From a checkpoint of a small transformer trained on Wikipedia.
Size: MLP 1344 GeGLU, 42.2M parameters.
Architecture: RMSNorm before and after each block, rotary positions, no biases in attention or MLP, tied embeddings, capped logits.
MLP neurons of a small language model. Each row is named by its layer, matrix (gate and up: input weights) and neuron, and shows model dimensions 64-191. Each number is 128 + 32 x the weight over its row's rms, rounded and kept within 0 to 255. Numbers have three digits each. A neuron's up and down rows have the sign that makes its largest values positive.
Before each neuron's rows, "fires on" lists the tokens most often at its 100 highest values on Wikipedia text that the model never trained on; "fires in" lists the words (lower case) most often at its 100 highest values on Wikipedia text that the model never trained on.

fires on: " of", " to", " about", " than", " approximately", " nearly"
fires in: "of", "to", "about", "approximately", "than", "nearly"
L5.gate1048:115112115124117177064167105126068155077061104143118057102121069092155132144149139139120165118107080078082090159139143122139149078161133131114125100109160132137134109162137166102147153171161116147135105150135121128114107126156146161120099200110150124135174142178127124160139170202100125137126117156158150048059121113126165178140117105088186124161113076148093175114112149109126173101101
L5.up1048:108119172140139140193074163121131138112086105108072137113180075081161150185157106141106161142151150092158114069077126108102099082124136181129094090138144176128113135124105154186130138127144110102121135105168150185135093153098114143117198121107127106129116127138107107067100156117114149165149166107152127112144140068120149078163120179176167071111111084155086146106143138176172131139118

fires on: " A", "A", " a"
fires in: "a"
L2.gate1164:102122170097103163130106145162142158102136111134154167096161141174125183143175110185138116115129136106121161116142148072121121118104111101077127165127153206150120050112164090163078153150101075199162143114088155113085150160120116128149109135116158103120125161176197100181149144092144137170116090110111146098163129140135022075141097223133123127108145167079121074173146154105160100129120
L2.up1164:090114149119077119141148132156158107176105176149144171177151062112105120111103109145156121100126100025133144130109095145100123100139102152119125176177096172173139132150099114160143065096173164161138125166144114191108084129102138130090121118078163083148090147173152119116120099163147147197159082199078132103139116165167104133179151125125037055101145133139202144140108116160129111143085

fires on: " the", " of", " du", " The", " la", "ed"
fires in: "the", "of", "du", "la", "s", "powered"
L5.gate205:162194047151149092149148112132110169123129146141139120125103180061110142147117144135181131148112147161126140123059168171119102154161167125145134169135094145110140193169159091162143109051129162123074177157170138108108185138108164127151127128123047042107125166082065097138194102177156175144134131112145128146083097106061110109143158115127149124111121100135189146157135126147122169147149
L5.up205:126132205139157150111083086142164082085074155138162198101075111102125113130123119169108103168146140152154108116184102084104092129119179088118118092107139116100104106186117168104085106169184167072121071112192088155181103135176150087133116150088103057113139133125109114098121122083145164109118146134134128145179134131158153121124110077141151125138128129137119149116093083119155113143102

fires on: " of"
fires in: "of"
L2.gate910:111200179112139169086180173157096106132164128112086106109133050167112166181161186154086159164171095092142106158158073100163135121084132165119147139089099186153136123088103108143080198113137166134116148071064095125125161227189161151119108133104098101051092101196108070122154118123132109113137101113122111145074145156218135113085121109163133095067126103159096137118112124096161116099121
L2.up910:109171127145168197101120190102122103172150101098088087140158098141142095159128156127103130190127127111163121128100090093143154094121177125078141120119134136170113135144064163147042097107145079152084135125141158154094148129171168104140137149144121123096129110174114100124181103093122143107085131064145129138118136128121155136117062142171126137051166093202107111066046119078157129073124

fires on: " on", " of", " in", " and", "y,"
fires in: "of", "on", "in", "and"
L5.gate339:125114137126113081166102111067113209101163186139147149115112161147163124147173169109155134147166112115106143162112067120115067108100079137127138083073133074082072116144155123155115126105107203114134153078116160131145184193112106120093143144159118130096089140145080152147148142191143105190148133163124125154154167138167150130141048111173175134052138161084137126089141137139114174104112
L5.up339:123065110082103125120085120054141175148121201111160124132100095116117109171127125139101150100178167061136156113158128105121193145124089127119150092115112100206091099138141159167137057069130163105099169092142138132127131164139161123119093129164133159121139140089139174131148118169112136142134094091135108154150105161146130142098167135101098137144118080128121127074140178153121133119172

fires on: " the", " of", " for", " to"
fires in: "the", "of", "for", "to"
L5.gate741:159082119202137148132088140101086136093092159200146134115100152093117088199079119154115168162167163128134094080120128151092126105077105144127161076112126200120129160100156141157119191141142141165092122115108168137152125147134154145152115130174072119113080074110138128111129161138092138141127106139157102145115143150117117162150078094182103120086121097107122106157146143135121186144212
L5.up741:168117095204149075102092116092122145094127111117106126097137137073141166133131165138124113112107123065125127113130173093148129150087136083162087161132128135124141128200142104146095072154119157158151134200098199136130130142100109136122094066158141177109069142157109111129221119133080089125151171130115094130119089151127111101110098174168121137115132124123102154156115094099149143081123

fires on: "ris", " against", " of", " in", " as", " for"
fires in: "derris", "against", "of", "in", "as", "for"
L5.gate56:102151166098117082155082149114110161108132133128128148131198139125165169236100153192126123083168142159115140145141104085122164153164106112172207110117166110138201170139138128190151074190191155149102184106137138175116170147096096124159069041143099102126116115112136115130107167130149159151159109164091156093090197154100118081139189095128083153113106113101143102144160070137113201114143
L5.up56:079118132097157162113109173077051176105124088172171118155115122144168166146144105104105144109146145124066137134096073122139156118133112149124127136082149109146088161153168166121086149000132195074113164095148161126147185129089147074181092114171098099128136105126113115141126109117102155189175126173128189081127167155081087175184145106123133151092136108074143122123107186144143113134132

fires on: " to", " of"
fires in: "to", "of"
L2.gate544:084163127101130218133178110155080105087117109125137121156103107109144122122110164097111094164185104025145143117123060143154093132155197168120144142153160169181052131190127088120115100093156121134095122156140081118177131174168160137180150134103141126042140116190107132109129094179111096119122144056183094118105089105144177153165147079124145086143108158157127157087108130108190107108097
L2.up544:109159139077200108169174143215137119153072148187102096079131134073154100131146132132134093139177116095137107157095131122091118113080108097116145156127112108165114148165088151078092194141110170131138143096078164101171127137159100169081137112164179179058131121101107167105115090093125112080065085070158065069112071061117112164134081199115138173163131156122095123150118144113147112133120

fires on: " when", " for", " of", " if", "hen", "200"
fires in: "when", "for", "of", "if"
L5.gate715:067155184114077119140120070143125144112105191089149163156078122093177129139160107140091117102165152127068063121140132107115123109185207162070161195160114119121179133116075126137191158124133086119115219096090136117100131134115151117171092116134110115072078129113136097117022133092154186166164124094130142125125072188123124077104164060181081115131133147146126110099107077104112105105072
L5.up715:124089093121167122188125171137110121063104086058123088116120152094153115103197092078142140163156122092103131137151122119138123166105093170184123169111118194172169098135144142076116112113097131148155079089123123188126187083137100132164088096135121108084141137176131139090149157128065181050159179123195100132079138166091098127142131103217175036130130164127131138162096133142118161155153

fires on: " on", " to", " of", " in", " Liga", " Super"
fires in: "on", "to", "of", "in", "liga", "super"
L5.gate969:143083115141096096109150129108049175084090129158172168068175141144115174200169163153104140129103143119079192086130125145128135137132148136079122067131153158166153140132196076092067103173146173115163132131174144165168173143135106140155107148129125132122118124122087137150104144215096116120152089138141119144165154062152126156113105159111123125102158126137041113130113085149105145105150
L5.up969:135153176097133153097136148108119162173158157132091157130102144209138108133144208190133115121090090116130142106102150078088116219086164135106177098151061131134132172156102173101172118119131160115161166187098150133159117075141120120142097148126142148125112124140122142104182070088152098100143157048141069181119098139105150102178137142128114175145211131152155112108099141095156098156151

fires on: " in", " for", " of", " professional", " by"
fires in: "in", "for", "of", "professional", "by"
L5.gate28:135091107106127130053102120171156139118146166154111112097116133202106133131042139147170138116097168119133144099173153172063019158168143154150109094169094132123077078126133069154129114162131108111138076107129159084128207138145153090111143106163165072150084105120132055131138077111163112129118136122094102116134141110123107110145113160159082086065094176149129152098102229148116149105166
L5.up28:150093110116189133165176084081119155102117138124154168145146096066135197161155098096120131072132131134115104117154128116112154208126090109204140159174101082136157200152150093115143179120129082171140153079104111197148159100093136153140126136088124147112131154134065074184114152129122148146099122088170091053072143142140191095138080130140111131151081126118176120098139145114136123123093

fires on: " the", " of", "asc", " against", "t"
fires in: "the", "of", "damascus", "against"
L5.gate1126:136127121090101123078128112097132151094158166144162120114125104109101150135139133184134121072104156115048143158109046135186057143108122174122128104135111107117155134075171174126113086133147147089047106107129129145098142127113064112167097127125086164136122088151100113127156110145138072133184134112112146114131180114132145094166132102125150098140129157067168032163150109144147148113102
L5.up1126:126187150143171156159142166149157173123089123134106198104178120208068144105111119138137105153159128088068102068116101087149123143127182087057134185078115175104144153153114073157114161125141065122105047103157111131130178112095163138070132151117160116118118072145118149033139130118100135156085100128129142103139139082152136133152129116096116151115166115153132145130144139163092117188103

fires on: " of"
fires in: "of"
L2.gate843:100103095118101152188159141138149134117196108153081089165109100132094144087132167123090134136111155158135137107164145147167173106176162135131136121132116160167113074121172066197107150147190095134082125139135155100042191131140162054119078168072142056137170120162148110142100087173094033100132158134089187140096129161153136112102215118133101081109146109144145095122110075113141112132169
L2.up843:129069111121144153137116115104121133168143167092148148158090114143170125120063143152116158134142100100122087181205121097107124134148163132076144120131086136221118163110114135128108129154168102102132083084184153184098106152112154133102140179095130114154098060155091111113129059109124176105090205164191094090125079101108148139090137128159107129100153165134150138113089141082103120080074

fires on: " had", " has", " played", " made", " 5"
fires in: "had", "has", "played", "made", "5"
L5.gate995:104111121161184131096109114134148133168121179182119159120112127088141101105166128172190147092152167125108090079140176060096138146166135066120162137097077100103092119160204210177153157174169164136102152107118113118121054132168160160109103132122061111128096091081070169119162065155160121047160116141124154122157112127103125171136100124135144170118162143172113144108143131140089132154119
L5.up995:158086149193110076128153124203139131173130107108033073125145085177145130122189134138152119091093042101192154134088098100163094133160090092092115092102192160115116144091131125103091099112106101138166118184035164088145113115089108104087096132081137115122076132092153109219154102150109105147143054164133155132143152155136099133133120115121145120107155086147105102097121159160103067077135

fires on: " the", " after", " of", " in"
fires in: "the", "after", "of", "in"
L5.gate160:192107138052093114172143132141109096181077156095128118107131159153072164127091142147135128127121086157144127069175164154080094115106185125083133138100153139197112131160060114097170120103153128178142141115150116136115103108149195126217177118080125140110144110153105113117136107151117097179115152132157114131094151123072105155181145101122170088104146131085159179125098152130154179149104
L5.up160:068104133120122133129131142110073108165147102132122123129081145093153185105166099133141122119151114151137150122116142102173127175144204146186118131115117165136155159140177046141219158133148141127109076079149076140108153169159110113128114133074115090162105129083162046115090140113099111169103185149143122071081171116131139135092145061109133168202108110105124181168118116162139138127071

fires on: " about", " over", " approximately", " nearly", " around", " sometimes"
fires in: "about", "approximately", "over", "nearly", "around", "sometimes"
L2.gate203:149126113151075091028159131116089157086077147127134113136099121163104155182071096103138113124186083128128142178087101132143099076172158182128108108100143124103136124141153089157143145096153134117155146097164132190085204126102095129158175130122160106118126115135166122178086117157148155136127197140155113118122127175121041080102074112172145147162159102129076176100121123089153111138150
L2.up203:107085120150181138085136116142116113115125152142119153070170148124162160075146181171139181115201155132111134129152164168106148115107107130114126137141163195162120135093121154168125128034119100147137173148127115147128103057127152121102149193133149092074141125176140146138177187161116175177165167164137133092092129075173155116170175169084116098095130135126137140086115117175173126131131

fires on: " a", " A"
fires in: "a"
L5.gate1102:144155111142141134158137103123171193109098159155136185139149115076068169121182094199077083137187130149168151033164109111125098112200171117072115142159090115122166148143094101129124088123103137146146195147113095166171122097135116189092082157129124121081088124170140153145137144183091127144154108107128126118086145143129088114187101082137119173121122157070129179096107166124099106138144
L5.up1102:100112146132169145117163127146145100155099134085084139072168110138144133068074130116169124120120175107146097151112159129092111093120118203094144173166115153116146084104109064155105117177188057109148093100081088129098059087104095104076112163132136138093145111114141118086130116130122131133073119137088102135151084153144107145068050112101141110115134151125176081126163112121090133087088

fires on: " has", " had", " have", " also", " having"
fires in: "has", "had", "have", "also", "having"
L5.gate262:159146125175084140142111123185115094156109137058071131140098141170152116090092181151152110091166117054104100121128064060133157059184135118196099158134103117142134119121092171181136110107228112169194153180103083140124082142152106161056140149152149092110105122143121128185170117125118149119115114149084161146180121160098106156185117078160168099111129123185090170120164144119120120110131
L5.up262:210132214151136062128107136169108145138079187099101065144160086190133174160128181169077133114112114173107107086110143172104116121140142155170117089138082143086120131137156132132111121110154024157161171151146138138154197096118113140100211105101095108125137088135166155170171175161121141142160095134109099166177127133145132122187140133129054177162147117129062188105093113104088098134148

fires on: " on", " in", " for", " to"
fires in: "on", "in", "for", "to"
L5.gate430:157141163125087140140092083148152146118103122125106087108177137140128150196170145105127071127167112198069187091124135138063162172152161202065165076139119108097097110140120148122149074133122116186115170133060148106129122072121101175092151100082172171089116153185145150097102107154104181146117152134090147107133123157119166162116147132170163157103087096165127080153216144078133102090158
L5.up430:140107106147130203122176125128106097118183094165110137145159100181163141157151152171115101117119121124138105174059125095150116148124143234144155125058105129092159112152070088085076074139119149107118141130098141168152149109107127100128105155118135188110102116199178143115105166161126138155135103182043126112152127158155111171145080130177083155148114114103129156109184177084120077168102